Part of a small language model's weights: 2 heads of 128, untied embeddings.
MLP neurons of a small language model. Each row is named by its layer, matrix (gate and up: input weights) and neuron, and shows model dimensions 0-255. Each number is 128 + 32 x the weight over its row's rms, rounded and kept within 0 to 255. Numbers have three digits each. A neuron's up and down rows have the sign that makes its largest values positive.
Before each neuron's rows, "fires in" lists the words (lower case) most often at its 100 highest values on Wikipedia text that the model never trained on.

fires in: "president", "minister", "year", "chairman", "member"
L2.gate248:133081114152198157147140158097119102117176168094113148074152145108126179098073120154174100145085140149090148081141112093076165134180156143146164073125169133083168102175140108165165091200096108100069169145165088180147141137152112100130142085089137109124161136212121111110211194174086130156168114107098089121148114122137120131187079157120166145122112106193099121124145086131148126111123126128176101106176115104136149137147110112142164114127177163120141184173130156146126174157164144184153099148157159126089144115141047111117084074125170145208133102097107144142151162144147144129219136083154083159098151099160134187130119145121152133117140169084145120130099158129170121136101127134088094134109172142173062160124182150084146151151144113141144120125077135105147140130094030
L2.up248:139102091130187180169143139101094098135177172087100152085160132093116171088084133131180087139100119158084148081122096070093158139190157143135172085136175136087161100190134104165144101196097074085065171162162117182144145113144125097118142084085132103116161136189118132129208204160089132144176117108102076131151121123148141145158092157106159147113113099178113127130144085133152112113120128151163102124150114101131144143162101113133167109126170186140146186182127169144126173157153132187141089147145161139080140135144066145130086081140166164210130084074115157133157157141143147140214152093146081148098139092172104204131141148144156124128130146083145113133090156119159123128093117113118100141112166131182065152149150142082144140150125102136148124112077141127153152127068039

fires in: "children", "education", "land", "child", "death", "own"
L2.gate76:112195092172127161084133159045153091126159142049124081141128152112140097144109114126097156092090141164168102075107129127116120164123087126163159142106107116108152131153086127064094091126154110148147109138151163096131135104123170133126096135115128102114132080142109175164120134124149164105105127081107087111233164157111095069145116100066164157129104117144097186130183081158088118148114159110164138207139134185152149066114103133149087146149047117101208068161174107106112085091116087116159143145127133154099141180159120103184102105091111081129121069111127159095115093150179086173093138065125123086138151133072145117170117091122149134180132079095089122120110107069147097103093128163113113119104167052108084112118183129111112185075111143135166122161116109123122147175127084
L2.up76:110125128182096194101166130166144121143118124128140142110135109152147142088126114139142083161111185136129107089233159122187088114118142114106120132175094143138094115118138111127200151161057164140135155113148155100119166063159154150116105135120114117146100143118151109117112078117191139132158101105109101093137095153141154109047121137129112168112116157068168155143206131147157146094148108112128158106144183081138080159180148164109151152152147131161136134173101152124090105134093196103151054127088177144066096091141122164124185108146142172092089146088130186108102144128147096132139108094064069163075139113136131071101138144094127107194046142205121186110128164129118051175143083085117088114166094185115147126130128114098153135128155130142161193072133176105094108120164125

fires in: "or", "than", "smith"
L2.gate399:109146131162121148120083136094129126121112096118071150114112105081175144059127137105112126060164156172157159137077114171119149083120134064150171153135112121109103108129128131076116145142157117163179052123123082113131082183147118101145114161147164145119141143113084190143123093169109145116119194133110146167125129151114163150104112084122121105185134140156117098097166195086112087158168116178126090186073130212097120119106186044140082152120158093157161146130141143120087122145160097053133214072146147140097152124151130111112079154124125096096177140147089182185133109150059136160119101114147121094108074129124095169117138124070139135123142144056144091129071131107143153174139086117122147093148101093156177030153144113107106125091158135141084159090085078151163095142097109
L2.up399:164130108115145139160062131111140165139105118124045141100149120102196123076102125137100134096164171134194134171114088175083154077103170049122158139167099139109114133107149128074129138154134167164156124154161081123102098166173082084167150170103143169070148152103148152139095088170120116146113187123091147168117102137118133212087108092086112120160156110147128097067148204111130125148182058069144108145109157179123130095172202091148067157128189120107145152132151128134117115137158101074138156124185131103117115166078112122107099140150152098092132147106085168146135106165089131161102120121107129093133047121197060185102115123114156123146156145121153108103125140120138108145152059126142148110134110139127169054079167095115096129153138151070093146120120073146098067111094132

fires in: "business", "school", "schools", "congress", "businessman"
L2.gate119:136160116105183113148211157086122146159090144139147091165114094170172145128120087164149168130186131176121143106089111146141093128160157158134133183132127135140089118146073093063086086080122085122115069165136151057156139073124082100122133140083122110102137173125129119121085108172177173106195088126157157098111149112100143109191106090165105109172101171148145144193169150090153125067161141157172110211122094112174185117138121145117105131088170166132136139130134112132132080126094180157156146043140182146110106109158141074066107176119101168108098138147163160200152074127116154172160126118150101151090153119149148156147192105071133094173166161123100181101118133114146143115123104091094109136174098089179092164141125152089140147099142112144145099119098108074159188131140158
L2.up119:129158147113184094131214129096143167190081167133120096172146110155161124126134069181139170119163135171117138078107114144153086124135191152135139185156118131116083076127111112074087092088091095130095097138146194097113123087153053123132107127062040132120136165128185084125097106165162110107158105127146151108112128077093147133143119095152132106124087148113128146172158118096138157083151091085164144157160090109167182073154107144126097170086167154151144121131139104122113072092103169159137108098131120143106112127107156094074119165110134185102091138152157158150203086107122192154112135100148085138069156144166179168159198098101145085145158163108095189072151131119124116094151090090123123137188097110177100162107116151075106158126142133150148088151080148070125189143109136

fires in: "school", "education", "schools", "own", "college"
L2.gate195:123130142125172116112147173097103136096166166100125067120125111143161108098116119125135108110106103178119094096162084088144066119158131090189140119127119075141126128095070146130149116189093090165145121150185142144130155103136095156106094101155112123065164083172129083161077159174117122123127100121140127088180098138113144075169122130126082083108134180139091156166196110123162080165136129144130095126109095180118140151107161149121162124148166182185110173151154128171214206127098118097149128087168138153067172162132162057099103152148131094128137128099101164130146098190135143134080052133090117086092183065089095098171138089069059131174117146145114157152116183180149145075195098105116157129155165112072141099115084137126123169076141076144166125130094113109127131144144119
L2.up195:150155145135126108077153194144148163201091166170190123132075148204111200125078130098100138132159181161176123090077160110185155188153146139151116105136133153112158138157138135143134101061151134175097123105147129151116096178041166165030129120073080138100163107079176120104133101116097131097122081043141087111147136113109174062088083111118128127100103149120115156160097135091129147090170171114117108144138076130148065098081087121143067136121126148118123127100144109083144098119103187110154082122139133091153117119132105154161095096072181148134140179155163180170155154126121128148172186152175139145144156124120123075171145099093165127123134134164129127156161110099098168161107104124115148137192139056133132172149080162155147138178145128123144159108113103100160148102132090

fires in: "not", "order", "could", "may"
L2.gate305:097166094094183109095136106121079158133117118065092113090072161122090218110102110073156140133141098131124145120135106125080119120168106186119077169136226152102121141169072107137081095149175128117161105179175128082140122171128111079151089090053117111092172190144150149125123107181125118117136145122155133176114179137121094158117148155115144127208118181153128107141132106114117083120104146118096135198134097175167159138088123100114112132080101130122186093177080137141109141128128107114174161136161116195114097153154131125139113158139103092169193098130108159163148119133080127141078148155145163065147072129122165108141133165102118126119199135051100069162157081166178159058151138187118128151116123123127132054134159094094096191145104121113108118157116072129113127146134133
L2.up305:125173161104136082087098121086090137110168174124076071116144138124142166101145128151166165092150166059084135083114106106058200132107113084135185102112154184123186154116123136100157075150159147130167086163098097154116124137124085133129114110148165118091102100195123178099124123158172148146092230156100090132104083091159096132096170153165101136126104097150156173154051134116140157139131112131161089143116117126104170157143157108111165080115152140120142161152105125102119189156127087155172115147112125136177144098100143085168088157092130078164148162171122144094193162126122141134141117115184151099140142133116112119122089162124149100092140115065031082172109063157139119165139162163136120117130109152169105143163145106066145145166169156180093138115079074105136149177144213

fires in: "that", "because", "how"
L10.gate2:155140131180129180104178098101093137077112129108149158095187191095132130130186136116125114101149148050161175135095096200118143135117118082184108100101118110127124118094062120094179119144121129135125147132176160112140151084145136102112126153117120160219111130129086152141117111133182156104118106098091094083167168187140179075158093116166106103151165101176144075075050139134065091124153162136167121146169151124167143141104131058141131118112153114181092084108148073146185161160133164156110104113107112132128172065139117101153114121111146104127176155105170183109109152091140080129186122096129097137105168155160191077094175134168167136137157106146144100175096091110173177145119151122119124153151146098136145113118036150029132184117128105126163161123138087141132097097143121
L10.up2:142105115080103094119089175089118146115199119072126081153136142153155112109106127177129160089097160103113151151106129102216129140133097170132081122149074142157112150109141172142140125070151052185090107105097110074137114130183134090182138130121125085177132159190149076117209112115151130101157200115180100127099159133114123130151134082114191178178144105129158168118138128164111176127119113148051119172088114136126159115121124169078131052149079066099182120116154097124154125150138125145165158116102127146032108141119133108154125142131111102117101107195112139128145077083153167138143146126179151153056174094158155146120154147087097090104122013159109123146106123086147106067120090155119157075158121107129156088091123141107141113160131151112114102175082143119129107137149134

fires in: "of", "among"
L12.gate64:139129100134121145106122167146207156084154191096120126134082112129083133067123102160170135148141144155133122155127088122127089052104121119161160136086125123148198107164150127126149114167124092114094063129076098111119087144147143108129136138115183102099139190113139072126133158109152162101126068152185085137101151181159158170104118166104121091207170127106112086111103132189078113145172173175141133158144187089116112085102119118207074115141089144096123142176152049164142160099142146045141088135090074124129121097162109178142112104096195093090132141150113142107138089156113119151115083073152104087135145135157116148111183164125120140085106065111170152141068062089171161137069169118107102107140137149129173098140165118134145166108145100092131079132140110074106149184147167
L12.up64:158115129065117134143149113116096156142115176081046152145095174125134139166134110162170154208114126079111111160101108138087107110142149135119101063125159162141165159072117103132155126175157106064135134117110144136145092097109087141110124113200119085102168093138173082156115157120147162122216133154142073120171069152112162110179088178103141136074097099138129146103137133184146127135107036135108159186123139182110117081156075091149114132089130123127073144143167142146148125127106098160089174145086156132160149116143139166177161098164136081060083149105103100147182109114153116152124149150081117112164094192166126129120106068159116124119092104128120176204126103076149090143086189140134163060078124142152161143097118170175117139116124142120093136128155095147135090050127182

fires in: "film", "children", "films", "child", "book", "english"
L2.gate56:102114103140144175149135158152061160077123110123128083147127147104087197127149132146149172143093148063125080123110111120123100120109122095173082160173131102169091082088073126076043108102149080161150167122049139129113092178175150082105130094064083090165162134181131147134074060112164135152173126154057125085175160124123128112156103063116129160123145162162078130117133097090144117081139163119109106162133085122085078113125155108116106141104059142058119154124154127092115105082129135114110139104059130135155093138144066177156089165148104138121166119169162104127131135113099134155103135107118201098170126104124159159147155086092110101151151150127115124148138163092154116144065118106114165078129183072092103139132198079095138144079146081112113137168165085153124144170092087
L2.up56:067080191174147143113104099108108090149136131155154089139183115091085185090110158166095085125058142066126120121167140113081068144148118138169146085202131113186112102117121155141153153100106100145170115151113176099157134107145193110124171210083122122240142095149099154118178134146210133124108088116127096158113108134103088125105138134092159117140126092166110176167143119171120111149126099152120103094134190064129112153110097117112072077129122133149075076154109153086097104154071152150124071145145163110084224189158087112139101074128162122140120117095070141103098113150157112202120108129185164128113169108124131153108154120144155122150142154131121130093114120101133146149140086114109080138107168118077085074120153162163130134107153110135112151169136080091110112118171092

fires in: "three", "two", "four", "five", "no"
L9.gate69:098192111075151121112104182180132195109174146105165140100168128190198129127098136101128076149199171103173085217127100114122140103158138206158106128102135125127094116203103142104135154133129112099172101136075130144141083104122106150107175095110155133172110133142118079142174093152165125164162144136173076115119140172102095125205127091132130134144071152212141169111140102145152140098142175167132126122099082127132099180081110078152120110135136159095156109112131070124111170103131111149169179098158164195094109131117111152133088089086133124123138144184102138139158118139106086158163085125119071170171123109106121091173117141098093142087152120118145099094116114103071115119109124078117161151160089179176168140118127127195175135105101097079127132152078103117178128041157131
L9.up69:192090094148094151117122131206098084081031133089173064164050107099079148141126122159071138107168170163150120162169144130130135131153139161096135084089166027147092115117082131146119117118152165122112106150149119191128084150173100142170096109119151121150139135111144124156079095152096137124171168179118118091138189125152098142148124091163143085155119094109135138098107166151090130053142103117094120179137127184122135155128141175151133138095132159145142067110122123126205108073116065152121143130125100129087147177128176156131112135066067175170096097087064142103100114175110128107148163057108152152108077068095145098099163088149086135106112117134142077142131140102130119155192108056103118167113128118164153118101140096107132089099133122190111115122138089122114094164154123

fires in: "to", "coalition", "location"
L10.gate638:117155117118128107090130149115106140109111110164171146114074164100111113103139178101091135111157197148097184154107070080113114126173130116180083115139124132139114149098093085151117124165170146102133138146141106146181144178064123172132104119092148093171138100126110120104135135136100242147088146138135105163077142137138104118108095140130068133123113140131082147089124066081094071114135113176134098178133129103170129122122141100161076175136135129171111144072143112134064127112178133124131113101144186104145159104173101150118111136150099138117101126165182193118147145149162107197201155136159166092107099125078132066102098138169135135161138151103119122123073136124198214099157141138067145127127115108179083078151142171167186104042147096146088109214159119092130129093157060
L10.up638:141092174147107153106068113066078129152058122159092082055095147121111158150154101101095103119143108149090150188164067111061180098173139149146118078142181141134100134125105091130094169134148118182115162092120146153165120085101174108105109108165145177124154064118190106063138166151094154219156139140132097139075159114080091077148140158130169092156164120130092130103101178133073121145165169095160138123120193172154124127099120146130139091205156145147105117049141134133172129160139165112033127100140156167143113187148112082170141103123137101125143093095144156163143103163153127124096149120128164102139146156130075105159115141104118145105159085107132144101128148187181158062085150086102085080122115087131191160148098157122175150086127121152153130152112141142119097128126104

fires in: "national", "party", "state", "city", "ministry", "military"
L7.gate663:073079125115179155105176117098107135112133110144183127146107118172103149111144210119179112161107167092114138065131095089174124135162057115151154136166121109108135135175131130101157174170110106064147087139154129078131085152135113157139131127152100158153141134185131146091149140149149139101078147099097122118117158200075129119124127133158146136097123140134118158092123068070104095100140181155153183123170115092185108121159116113128138152155154131137165140141093130193109114181119144110157159057157133137139087160116136143135109174077123129144162141177105174115137099144140149155195104190122169123099145077099111103155166105068151207073079111108062154130108093118178082109083102098113152093101105165134121192150141150128120054068179127076178140166173176117182133129201093
L7.up663:114092148116150127172163058138103134162132100162117129137170048115157144138120123124143106138081097143136091075118147092081094139093152157119119120159156111147126114144064107081070160113136107099146097142144184152152079091101116072145127087092137107112135095094175029186143141169120127187171130116152171154081088107149148210116168080101099181108110100103150147192226101129131147123156124091089190146096068108152122138136150126161106152124105133156151165127159147130160143082150061074139134137167138159173185143144138177128138109104141051097146086126156119159163147090146100072081169119138121147125136075095110118104158164123114112134130231107139162086136132167150118085112141124125117137168124147154051136125139122151186189120066162143110165172119128126105093147114105

fires in: "service", "services", "conservative", "practices", "serves", "include"
L2.gate14:174092117106106106085109126074094148088113075138155153159183176122142150088183139125145163140121139090137120186121107134134136087114089106130119129153197133130091096162116073126141108116190094102095117115129109128151173171157132107145120091153145096119088148081111141149102177087054132202195210128126144182133100133129160164203118123116140156121145137097094131144114056114160089185131139122100103130159131164168065136086150124046175136165123134104143099119125145121144100135194123090179155068158111131112125096076191076154075174111076093134171077205106157174131104118124123111105139122107143066162107121124184115089101110109065130088115145122111149194154133152144120129140143195144141122089129090136088086115112156100134128153101149118205159107095084155158136175117168
L2.up14:104149151119100095066115076139129146180167121120161156121122162163179177138131139167132067172115121142146185123141161113099169132148153113125122080101126141141083142141116147146167112159108076108093104102144078151101157158068196101125116152118104126148135135095118101113153186156070139126078166087106072137051123174166151122110130073116135137155117108134100143096105153058103098150122166126095095153155098089140110120145090189079124122105193083086140120096124137113063133084103099083187130100123113105054155125078114068134086096177146190086130153139067132140111154096136068120125108155085102126109131134146175140104114138165130108155132176109121085215101112137147158158163162108124117089102098185132103124158168138146148183169140190181125166121036106101131109083203125

fires in: "or", "not", "orphan"
L2.gate414:108128068104140069067134123133086131108128149086090061091040175150157205060131138153088161138113135130143132176135100193114127107137077121182148107136075148104128150122112113124155120142200152089184104179156050107139163116109096095137115106119176100102110204143125067107143049150149117089199194175068108148151191154114092165159116147157121093143133183159149167097134115122120078139159124151134056158095089075174204154074112136116098113141143127127151090170128102165072108136215106085146167111134156145113154093172109139115120180114101111140127148159147097122147130168144155164109169164129128122141079170132111127120150131113106138105183123109132116162126101149132085095193142146146114151114084126159077095110119143099106157106151119116114137157130080117096115121148106
L2.up414:118109105052173115051114097112105187144113112095067107095122139137132201054089109162122173137126090103127062188105089159114143130128101120153172114097153169143124165134126104086165104123175130119179126202132092168133145113106064080137131155128150076102131189211164092139159122114122127099179162158078122183154101117117129178167122128123124065107109175165165108073035154116179162162178073166105097129087130135126168116083142141118099116158134099110112125178147068107073086193132084054109149118116137137128133130134112119143088119137130095153129175104110104155164130159116126129125145164104137110109036154129101115158105165144123073082142122120186100123110098125135113117192107156144174138111130122163108096125093100119128104129153157078116157168139089107111088078122096

fires in: "children", "film", "information", "education", "households"
L2.gate186:027112079119143185070119179179113176127117111077134106147165140175135158147112127084130094154097142105096139148085128116077104152179130098150120132149129128163139100122085145126121150072145056135148096104163170084143106104126161053133152167082169087149140114085060112151145142097166133178121112100159079094158081177125136114107181150103125145123109131143090107160121054184108193140152154188082149095113135114118137110125103107143059148098138135131193157133130103123130094170139182147146107074096152135111134120108096144148121150135143158149137127175105139166123104126126091110109180115179126069073120105129121096141136172051094145189093120102162087100107117071050086112085138117099187163144146121082109141151168160142144103102111109125133089173163081084160180059119098
L2.up186:095142113146181168145156110146103156127134133108125112130195143165086149156128126158122127168099099134061185170127118111091092165148158090172119165119183106163100092104101145125125148068175110107131185078158124089130137101155161102136121058076129084165178145114120074130151138097150109171129126097129062120213098149116110119083196167095131145068143148142122136162122086173097174060152129104075134079114171149116139124135111129114058141094112135135163124181113110137081071091133162172156103118104132114109140139131157112146113169140179156109104139175061130119161120119104137138059177118185136049107157114161131098190145090110104184175126125133115126143167151107076117096060117098098218163121150135136076156120187072095108136118098146081153089138101083148137161150092116

fires in: "university", "state", "county", "party", "science", "city"
L2.gate142:124029181170198123096116090140108106102122099188130109203144086188130084088079168127181107115055137136142153095145131087176125075161084139112142122147109080103136090102084124079126176129089081147154119103128162096151129110149154114082148118139120141133116114099144090125154123163131108127065102085146153115056158116130143126112171148153078140105120116079144097127105125153156106180204140114064148079161125106173130152191115110092136109132120184097110115154105169110075168091060122152127098168143144099136113128125134132147052152123150145093159113097135108160111141156180134091116095130205085136100124104123169129151175156099188149138108175119049173101146127130128157117146136079079107070142090147089067111147148146134163179085069081099120127133119128109186135167135109
L2.up142:130053142139192157083110077139134130077098069190130146188100085148126120087088162106185112080064088148117163096122153083183105087138111163107140136156148076112122102083101117072098171109037081147131139108128154100145124111176140142134106089117129154147130141108130094125138111158137107124083093102141123108080180164142160127108130134168074143100137161046122095128110097130144138170186164129071140125144083118146122142172106096118127139107132191118097122143112176142105142108049106150116108163155126104138127156151148106174089138109167166116172111132133143145113116124132146078089129128189116081114130081106189106163200087118199140124119168103041153134127100130120161102147130088087144069160114120097095136144148137173152193076082034108116126144147135119178173169109151

fires in: "service", "services", "conservative", "conservation", "serves", "reserve"
L2.gate177:157127114111088127120133068093103120123157081101148166187138144115108105173144115133168133103120085102071137095126135125122114196115091083207138142143097141161077143087113121133145126158119138159147081110190129131109148154084172153128178124202143111194153127140113129145164070131088114162130160184073165128179137172111217128086111107161093112092102106107153113164061101160113124116109140125128136162092065156105120106158140121133111172159166135150083095082170056206141128102154109136133124137091087087109132129080226147108073166123109176112144086163158127133122135086117118117123109095121155119117127080141115140138166068110167135156094128146127171171099059151143175132090178115121158167158170131107122137126171182146158128007191127095113153131114151145114091138095116
L2.up177:151140140134091161183088212110086100109135150167120187142085213056142183153137139176141128094119070118145163098158139153153142168105141103140178133115100085152070137126113106119169130151144088115103150111170070086129178191129144176122125078116104120093089087102054145106144115113080142146124203107124066106130207161139125128108139103165160164164092134148095187119126098113051108107104161092089090139067088102135095123147134155105078101111103134155122090148157104138156147076143122135152128082050085141171155112134164119085168156148140176100176142160125184119079107110101121172081158112166142163141197103164111163163124056125119118128097128182151137137130071116139134088123134111146149183116143080143118110162166127103121130110134151183157068140129120119117146174158131

fires in: "of", "able", "alexander"
L7.gate178:122184153113133075129058134095120158129121120138144102180134136134160154111143174134131155144092155140113126159109155123136065094109151099156105138085151138169122107129102098038131150139136118153129137119069117124166092132159152099086098076141135166109099173128130097144106111159132168126125162191127102136105112171172111133115124137101161093155104157109132160149107141144092151169122175183124146152096139130184124159065185053150064116127185110137072170106164140200224118181171115072136176070062127154107155124101103169124194107108136085130109146150105152200165096091147173101182142114144134111137102170137076085155182104098122137111156142130179116111100072125159195123101132114138154129173116177100136133157106097116208102094153156171147100093185062083138112132179143
L7.up178:118096055100135097131094116148075125116191150127063152128088159154091107194114118137141127154111126156125122144165115120083136080117132098181106126132061123115174166100185151102087153145170121130136157162133107136121101136111095146096074115139163179127152151097125129138121183119119125083056184090154119108106139116147136065078133193140138133140125143116097139126114116142063118087113153127154145118067083110107117097118110112137090173189136084111067137146102109077141084135123122111105142150063174165143167119155128163175157093169058068099090148157139158155116126124072130076123198115055239160159119108166064134114114164129114153192083112153096179093145112068081144121108126074099109117158150130140091118127092124181104084137148092146109128158108141142132038113145146

fires in: "republican", "minister", "president", "united", "sister", "democrats"
L2.gate284:110114073107144189119100223116028184144172140099126158109120140077099118139133175128090049167092119089154167126170115094095112151154132165172160076138116154144175102118124073074152109162089122149110142138116098109162137120157094147043166103149174151122196124107068174184175123150097133167151082135107108090168107119117073064143131115143092162155136117183145099148123132155149077150178170193114127129132168163138113080189122141114134135171124167134170149145102150145153134158144119119126101124153098152140100140159151159097100180111156143153146106122161130163161178105174157129196104101087076172108138146077147110160160122076115084075153110129125141164115130119117179153099114153074063077108184122086082104159111129113118132105081127173143109134109133097166133103136084
L2.up284:128063095081105175132139201135063172175156137164144167054136162116084101140122165111056012145105128085126173127152157123123136115124168163140161064142129189121162085124158111117168119142128177155083196143156085150125149126183115165058144137151177173135164121154103120147147111108077128200145077102130104087133097120142037102153135141146129150132205125148095094115087167135154109163153124120089155129168175086107107041199127131104163145145111128105178111148113167143140092173112135111102095110122084110163113146117164133105134145117149153165138094146165096138173196104146111148155131106129111155100143139121145145175103135109126124085145131146117160152141154121154112188100078146105077080139164162120065159108087119088101116158105132158138098131123126119095151078113072

fires in: "s", "its", "three", "those", "whose", "that"
L4.gate681:129141168187186113152128086099083100101183112178158067137096088173136177064118145137156108130138153089145139129169115172104093078160100142151128119148114155163070107155134130136140109170094110149161084138087133076141087112169167138118109098167162130178144148124103150167102110121141136169129148187116082087116126126165095112130075160129120122178121145090091143140152113101058105084121147139170109191139073175233145140107154050167068110103133138161110159134127111142202174141199100107187171098095122090055147151086152110136120126137147090118172095122135141173199129126146113119115138121144145149098122151074143164171138128150140195121137046116108086183101102165140104113160078124130181093125090145086143103148109102110102174126113071104123118129185149162134131123170163
L4.up681:162118146101125125144185113144132073125173089184176137173129154161131151107127142145149133107184150171111089079118125160168112098141094143091135161147140116127071191150148116128106117063145130110126156167105175115152152171136139140149165082107147167156084094106143136163133115199124104139088150230087070065143150124144139103181134129190146108098094180138135069088119137147138120146142097117071094162111172122166137129070132072163108040129111074091119126153127107122153138120082175110149143119096120119131137161129177126132148153135145146125163058174100142118150124108095070131075172178086079107076124108092082100149129118148126130115072126126095104095147155185171141122125106115160165088167143123081109171105054144076122128131167050061074103102101098117132055138142168

fires in: "of", "bad"
L8.gate186:136152128159157076117110104130065140111166163116146126122127095154093201106136114142202104150066135077102170121050135162185124114126154121146112124163163155167146088154116054103091066139134127122124041142114137159136121090124192133135127163138196067182148131171176176119132118154148131124159113161113112089143128131155085130127154117092150103167112123056170100141162141106133135150116122119147141202078083175150163151151152092135093119164148097160122142107172062166165126164154097149133132144094135158198112067195042113170112124148139146104090113091087143135187096136118094065165064172109122071112159142128117148176134106078144111110101108113134109170101174063132137090101102130150151105184118092122098104133107143117120147098117185132069177097148121132120148160083110
L8.up186:169120092133185105111095184156087154080072173114111106161093130126147129104144090176157157164170126124116122128176107115127108147173085152144144182140092179105094125128127131123087138161122148135145138075120105170118081116170109077105154181176142156172130155129103102144111117106129116122141131104086103124188101161100136134151102121135132092099111119131126143101074137154106107148147144152140100122111154113124166085076199208060128215052111137116068151097140109093183137137116160093070141115092149162105144134135116104159129130104089166145071152063119188165138066108177175084105140120124161099132089158165120143121157122107063217155085048109115169091101115088114145119096136080113115085120192150130116117106135109205156076137169132119194100106118067089139115165104092

fires in: "to", "over", "completed", "complete", "in", "confederacy"
L4.gate368:122215128147184121118079115123126171151097158146098098109135103087126132073139154109086111141112088135115057152131076088061120108138120121136121161105173111146134114183146090123156098193117119116145110154048057097193092083149186114146135130096130087138164122136102128146098138059107169136187118160177101104075144168135117129171085130113119123142122111153110131140085144159088107113171170144188132084105130129153134130088124138158113145145146122160112176140155164162180127132139122079113155108142184162128141166087132140123095124143133030115148089126145123196186096132160088110146112112107132129152096153118060121195039165142151179089152107067146085136095153147169155114143110039131138072122061152117149179163102117107161180116123060125179112141150171141128113135118143
L4.up368:112130138092095127182092131044135150108076081092176107158118113110158165092127200064090119163186102167132152108062124230132145107089133100153141110120070095109168120158120125179093160118157209105122115153161147118132126125131080143138138116199124141094081105138101122160069095103072117167145177132075077119128133122113158103148130120119152094191139135156101134129139139146111093097155132089166109128114130043093135171111125142079091109136156118113120099087114122158130120151100127088106138067160131088187111150101128104143149170209144084159116174191152088118153127189138129125115165182141114113073119119223054137120084147092157148130170097117109143174138080162148113118145138158118171149118085171122128083145095129102141137139120104128201136117137114102112088106188152

fires in: "to", "for", "of", "in"
L12.gate36:127150126149079139103125099138120175139046142113096088125112152137163107127085098101124154107101119088125124179100050132132151157144139173154110153142132171117139112191174131184145085124144092146113111157126116067126071123098089133087107095114123146098196145130069161095180137192146158108095152109153100127138150137144152103118155190106124066157129032129141159150061131114124125184176121125144141156070115117120206132086128167112158090094197107151096126140223153158200140176123113135115171086129095135134157186142144092163116106141106084108171081139120167140228160139093092135124148153128114109169084150174105171134133142157142102062151113122188133146110090121151167109105119145169185130054083127117129117174123121140156142114099114081072133143121142177171111120146142
L12.up36:063139112103144159117168122148140152138167136122167093111128123099130105133176227221116153098089127126146127088079160106112142145071129118091197171162143113054131133109143061135090078144148135083107106140106135084136143179109099119111091114123104119115117180143141141143155167087131102206127109153108134115143186195110118133102169151113168142112154135109151125134112089145164116110070077103170134178178138116133203087047121105119164129112093152128112088145076122185116105151132166147099099151149165080189190133157118083117127120129125143098093089130106147137203156120162140159133142181152146121086135179143166158113134167098137141094142172059081100126145115088158129149119155142129178101142139087124145128034096150130138117032136145169112144138086145090112184133179150

fires in: "the", "each", "all", "that", "because", "those"
L11.gate365:097117106122103164105159105132114115120127139137136134110128176127110114099171132148157134152094164106145108147084082169116095123180104104097090128118132098125066143160125152108096133092121151158141118139138135158184124150107160138091104123164136152156099177123044113172111130155172126104168148119146123154136179150129073145169083138183129153157110116163117132090142065146141109128167180169105138182103121102147177120113180132129114130132090105196095066108111058109140125164165164105117093127147186097128122173132130082214115128090165089169176042122184154174143097068088116126149099150143051120106111109118179131132096090103178091136149157105144078196099137096152087133127074156081169099190201121107143135189133133096173220085133100125133163132134068126208105123133096
L11.up365:081075156100176139140127170157104127084152143143124092066135144109091151085105165114115103072157100109157119117134121151174079149138138103104143163161148102107125123102119140156095112120127129125180171150099126142107123154140148166144144119076179151150136122100146107175098090068114186124132170160109142088111171137214106162154117141161152047180113123114133142154106083139110121117100115110139092179110157189172163144117139043125090143112144151054144125143110110113149184098115118091125092142145119153136130162169142153177160208131147153148199139110159109087111181114128169096145096193209106109089154126107157169179111103146185103127148136166077090143124121121075111116192139182106171118191133078154106108184093117067188120151077116106125148151045138089089101159158165

fires in: "one", "two", "six", "three", "fourth", "four"
L9.gate187:074108104117165112128108139117106186045130118106148125084081143108151197119139109137151147126161144145147077081141105137116124107142145126135191107219184118150142178174093130107130138138110109183169139146065181143140079131116058157113161098173133141173187135173087122129112108138116158054106157137144116116091199164126156067129134097122141194148061165149137144120062101142138122140135207149121168206099044156155158164089150118105109115158128126073156127152119131124116191164140122098132149067117181155151104096184131143130127126191177138089065174101095146121143147164112072123146120106125143141101136106069113140126124130172153124162145129147092095134111139097118090094157081137086126091142118093153105079170150078168143147181087094145130079150151095147157088099133103
L9.up187:137149190121169140136075146146136113085102096105146073139158180090095134175174166110129127053159101197126076050160163093157197172103131128084124132185133053074108132107107102130092183096156116172097134085107120144120111116109104148130057146130136144120114071143121162131125107150071151101128167162073157135079138185158121125138113139113155143099129142170137062088102117144157156176130184133095114163087074142119134183048176173155143195128109145054128129139127131127146123172099059151089175116177129145125149125158181136112130110129181168127160203098164137139138145128111112121177145118201143146121062179093118129150078136119137131134206112136113152130132112076071122118109179118150133144131128112128160153154179133097115096148112109140071107121130166128142095147175123